{"attn_scale": 0.125, "bias": "all", "lr_head": 0.00393, "schedule": "cos", "final_lr_fraction": 0.0}
MLP neurons of a small language model. Each row is named by its layer, matrix (up: input weights) and neuron, and shows model dimensions 314-505. Each number is 500 + 25 x the weight over its row's rms, rounded and kept within 0 to 999. Numbers have three digits each.
A block is one neuron, or neurons of one layer that tend to fire together. Before each block is what it responds to, as a language model described it from the Wikipedia text at the highest values.

Word pieces and separators inside structured markup: LaTeX matrices and formulas (\langle, 0 & alpha rows) and wiki table header rows (Weightlifter, Viewers, Alveolar).
L5.up20:507438519489483532487476467498489523505544461479490498464470521485497496532498506504485577506531488500499516475525480507457486474474513481494512441472513438519444461482512491540478520491509539497499501525508487504492525531460483531504515506516516519495507500494452481488507484466535531495520496532482546511462501466529539526528485522490510479491521483473495483483497483531493459514528522543491440490526512523487492469525492498518482509527526482497505495504528463546459479526539542463506467496486527522470503482518553495546473540485509465512480496540470503453471488532516519519
L5.up612:501494500459503489506485523493537518463511487528485501484500524509494484532482525508468545513544527557477534461515431476455526506492465521509510539498554446499504549485442466514508517519483508449491506451517481496496480493488502477532508527530531494513514489485487498486537524474447534504499559481510545497484492506473487495514477545504507500500478532477466507480520520477548490486508494496500541509550488488490517478564500516483488469555482499516459488500543469535475463493510475477486495531523486495473464507457511565463521518522525474496503533517492531486517502519509463525
L5.up1051:449469494510553474522482473497519518503512481496489497496484514518491524479484533508499521518521493507473479519487535458449482490459496507550514467472490520522519495476514535483517510537495475479516522520517501550515537477452484523501505500506469530530533516488508490554513496477501540474492495514521547546492509483480512516468503502514532503498456498492539475509488491525453492526495505540487492502526492445513520528545527511524515495492478476467514490522533444523485497521528538496475514468495486524459474462480520541533476490551507504484505502519549516510521516510492523536
L5.up1761:527473493513510511487527456513487512492533503516462483485502513515503513520464507492495537471507483520487476506484472490462477487499500491494565494474495473473473462480495503494541507495498503431535539486494487499524542477511496528546568471498500516502500489492505515517509539549509521489505472505485497544467504527483510517511490525459465495511519528470518483481501518436509493517520525565490484505525523466511423551552484510469484498458519497505471498503486471492454525480495494511537467492507528491515408523488525516531539490469476470532459532505502515526507533542534480539
L5.up2106:506426494488532502504511467471478524486507510477485496524470495478526523497482462489513531478532513536488485463506513517448570520518474488519503454501537489501504514486514504491496539521500511469534570510495558533508566481476489498514542533520508555496517504498505509514521486514504527521503520494507545458537505472515502488479449493486518507485499493488466494471500541456552481528527568530480522476477505536549450491539505485533545500471492453491495501530534523486487497457459459485453495488527507473473435514509543536507493513514529494480513511469506515524491499513492506481
L5.up2128:498487462513475488483474487449499535471537490483498470472478510448505488491511477471494559464485494489515489511521493480471476431487498508512499501502518482517497499500509452494494529492513469465515473501532474530507480539497508493519511473522495465516450508561509517458507507493437511535500547525504510512492520472493532474499463536492482557481512484457499459491510502491514494516545475498519446477479508516542435498555492508513510483525473515503500494528503498476481438473491509489548515531512474522517468482508529512484460474477496472531483538512508541494475502501543505461
L5.up2477:498502519527543511507475466492478525503506465503495470524498522519504495504452558494446518507518503512495493487488473526453545457492489521524522519502522496528509516477505502485488477479503498494451533490476478517535496470523501549498526520507490510505466486510511512474532488532509538473432488449489487519530504532493527495495499540455522500531505532493516508482477493481460471475493521552505476523482509507496501496521512499524505460503495498511529499496501499542406486458482484453527494470469497519491461522475521520518490483466539479499517525513535503445486540524512535517
L5.up2918:475467482428480479485492480481494501489515499505475462525473491454504494521482524516481517493520511530488478487481446518501512502466517496533539523466511458521488502516505507487509516506509522493524521512532508537513522489499515453506505529496491503492497501510458513411541518521498492501508471489502549500529505478502527510487451508505485542481488497474478506486515471506487521511501531527514494472501484517497448516534471493531530501490519501423569528549507437492506523512505526503508550501497470508463478497500513514484504499541538501530517520493518484487508508545468510504

Compass words and category nouns in opening definitional sentences placing or classifying a subject, e.g. northwestern (Syria), south, rock band, musician.
L2.up867:511504523518532506577487496523507515488523468530496503482522495513474510523455492471487473481491463503463480496503494539445536487512579485494525485487485495469518512485477471527480531492482511457530522500472538493441501499521511463519520510471492491534454478495519505507522465524492481496491522472475466486500444498523532507519534485505493520493517518499494484532502529495509487464537509470497508508487492507462457497503494485468477470514512503421487510492525499449468476502453484497495529523506495543471499511498482503516508542526520454494476485510471521418514507536508496468
L2.up1523:508508472502526506493466498526474509480527472520515458489502494457521513517487466499480479439533509511546525533531515494497520490456581493504536469495527480467498466509476501506518531526485503458520501474460497484472490487489464499522483506467492503516495471498522512454511510510420528483469496506517538510532509503520490509504496541524511485500533481525504498478522504489547482495524508482487507487469519550527516528482501518509485505489456507519506521463472508462457481544466511523483535520547509493491455501508519472545526502519523465508533509501482482509466525493515468487
L2.up2712:506445483499495520473462503497508523468509487487466468498492473518495491546498509503495512485499488474527511490505503495501513506466526520531495507505516507502496497526477506474480498450480497470469532465490543467508527518486533474509533484464526508490528489500538514502503472487488510506505510525466509493563472501507475485441526530490480499482482492527506531478519467519500446502497479498571459512505526535519509497520460518507529504512479493484478543522486474471473497508469522494484510481476515520477460516511526529533499479498485482470485509503478492480525539488474459466
L2.up2855:497505479520556494467471501538474500496506496507479495461474506517542493551483492483456566481520505496540489534501521520490493556457517487478513451481472477497500483504489497537456517505497503504459534496491591500493511525503524514558495504459479513469521486473521487504483537528517530507519496528522480509486467499532473507540515481506486514503495534472459495445510496512512440495533472494473450522489498495533477456501499514471506499474533480505531422477501493495449500521472516546511500546553498505468474509508525472506457521516551496515508511468479515493486552515478522520

Function words, commas and word pieces right before or inside names of languages, countries, peoples or religions, e.g. "Swahili, Urdu", "immigrants from the former Soviet", "Sunn-i".
L5.up1196:524483498494475468442503504501528490487491474515458483509506500475466504475484483492498501493528521465501482479496523500510425486515524507506515441463487473522503516516471500474496511489455461497517468508452479496483509515454510475476459528473467527517491512487533521503514499576532497416461477521474507513508445476493511499490501488490514528471498541505473504513524476545478481538518463459500465538497516492510487530520470514493476509501497470492492489495493517432496507519448535485541524516482502529525490512528532556532525503497480442504529510513512516479510502512472498489
L5.up1417:519478503488522516470505541533493489548502497479492530494481540460474516443520490483513517501506501487478457488466502503454437427464467537494510510524496485526463537514530474476477466498510472495507514464459517504520503494471443517536484486427488485518472481534516506444510512525488497484467477509525517531454465468484484491485467501492491496501501508505477510477504455444447473504535530484521529506507480499526527459514482529507538527487500525530542497475582494521507500510468492491531483484499476516488483518489559507504526507508531495511523511480508474481467496545546463530
L5.up1713:520522497511501528484510482501548491553492487529484471522486504504481522491508484496493526502499468492525484474557525479514502493474525493510527487469506472500506491500502486485495465488522516503473500494501514512518494464514541514505551545501510529523510524508491521453499515537472560439511498486480532466526482464478484500473485478515473521489468522518533528530462509489483481511503537467481499457489498511502496518501456492488536498468471468491519500502521480500453484495482535462487486516541493497489473462475502508478535477504504499493555532476504480461502511517480525448
L5.up2566:486478476460488528487480502479537527515525502504470492489495499481507507513491503484473489524532499499491477512485475538446508478468500503507519508501495523499508468536537512464488485472484477463516495539513490520472498530518528477534530516530486546571502509493509549458502495497442515521522446496527498452550472518501530522482507489550504508513483510517479486489531565510517460511493448515496466556540502515515550519526459510495541514504483494482523485526508479514492518515510482494503514494489539518462545462493495491499504518498498446512538487470499511497494505523524527505
L5.up2615:541492520470486494483457520486491484538514523504455505506494490469490534453500508478454495489502498496483463510525517485483461473446466482496498477540527524500470489511536489493483489476472494515512521485495490493509507481507453532489543523478471452530510499492543499467496506484477523460460479541504493500519453520528516536545514510514488513510463551499484478476532494505504497497513504436520438529479514523542531533489467489492502523460510488511529457490540526503529488488465472507502512520468556491499487479476508531497515487493525463489510528490488552434498555527488456498
L5.up2897:540480472494483460446463500529513542510511518477447480484521514506501484465498481551520547516483485491487468511489490516488465506439470513506510513500516472513502491480529449484540464532497470463545509506464470499531514524519493505506496481474518438527479550518494499538475489509481472468472449515503524480494502522485492468529444494502505525498490481490498499479536474516479490520502461492483505477485487531524494498499479514475540528500510483506454542533555516486529510496456486535493524490510563497526520521474497534526504497503556474510506495490549507527503504510501544492
L5.up3238:455494490487482493484515497514492502518512510463481487497514511485517507463507481526486492488451512499470501497482493505534491544511501514509498482499492459527497499479505478485471511497520495476503490483451513518502491509492472509501515465493459499528517494512493491465475516482450544452521447509516517533485500514508513502501496487515497490525489512478487480501555475499527449502478540488448497536502504540528479501511496482480537538512494519487517544494517505534503499538481502488487488504493487536522488487481509512482481507463549503521478474485500495510527523489508468445
L5.up3520:503514478546494483460491500501490506537514480527513488522536490486477537523473493476485518486496549519526504511547460511469483487505528479539518484490493485469461504495500472529486528503474514506464507484466483484528430513490503450539519481475486516529485477517531496484517487534458493453466450499496499515520472520507447511495489546470458503489431498469490509507551499471495495511507476470508489485484522515463531546518497490495485536470479458478484524506484508468490475518514531507455517503490504484454489528502471529504521527522481457491485513457487487460484549518508525538

The last digit or word piece of a value in tables, infoboxes and formulas, often just before a separator: the 8 in 1.8 or 7.9/10, endings of names in credits, math subscripts.
L4.up285:506456522490499542508482493488490514511492481467498506500461489516515513537475470468484516470525482556506505537520479471474574502503516508564541512464506477489518535481500513497494516485489510448521535516469509484520502528474514505506542484502526527537516488495527504494544440502477512511545503469515525477520452458480510557478449538444480470516522488443484497504487473530572466498501539444482493481534489522533447505526469512504493505519476514523502504499496463537496522440504465525510518511484478549475458512525526506517520535503533507494522503486520533502497458495509488511
L4.up1961:485521480513501518505475504521504547498504494504485465498517479514512488494473513504527475498548476496474462476552461494455552540502464482526545485511533468520459498487474469489490508507508489525520538448495523471481533486505476521511567506534523487515550522515497526481521520493483509558527476497532496462515480477535513502485493477474472523505496519531455477503536512475485517499549512512480485499512527475515476507520480523474492508491497479494490450501515415524455480502499445488494532497505500527422519503457545524472506500491518471479520528533498502520506496492557520523

Two groups: tokens inside math formulas and tables, such as f(3), ) =, and minus signs; and position or direction words in physical descriptions, such as under, top, southwest, right.
L2.up566:495436498529506514476453514511551519528534480503462525536480480468496528525491531490463517516479491480530490494493507480514525556477533509464541467420487528499506491486490474477475480508529503518485505507504503498587494476462473531501540540498504535462527490501525496500504519489464507508496474477474590491520519485460443552525485565479480500478510465492471477514549488496463490532462500505498475519476494527469485468555532487520525533502505524527486503489522531501471505487461502485481468480507524511489468512490538519496528528484504453498523527491547483496512518493515432523
L2.up2016:535473502536508528520464500548477524570515488497483469505486525544464497506507517483502532500488477524486453550472488490496526500502493510514475490476556434469520498501512518505516533510501498468515509504527481507519538496481486514496550544483534531450494490508508459491497488490481534505492486475503500499510483522485449515542483485482468460569497498488530503478543503544510462543478506546508494500563536523541523469546522486480558505508522524513534512461527530489461496482511474472536521464464484523510477520473496529489494515479524483493492528516523491456555520520512509518
L2.up2056:489518476475501512471483476507480507510515478493444488500453509464494483483517472491496524493517510483504487483514456492500510531502497512513523469462556463511506510535516484510516584537484501492496505494502556510509504489449468472529515510495499511495507503550475489514517512460456529520509482519503521513511492520502477499508468526504492487515499505458498419491491504505491512496467475499528451526545489525514507524533497504485498518513486530485478515507470558523477515491471485528526516498503520512494489460485493542488494499522488500498511526517476491513510495471511496486
L2.up3229:494476500499513527507455503457472491518493492532483529529493522499451506481492506471448520487462457519493507525472468493484504521511495504502524488451510492485549485494464518495522522533512439479481492491513508498567476489484473528516488511485520517498510507530504498516515511486479497518516488507515583498505496491482489515493492567519494500516500478483461493513484453522478526490470503568515488528491526490477498474562528516553505471519461453532529522505497481539492494475506473524502429509524468511460466522537544499490503501456468480502481497478514525519496550527531486486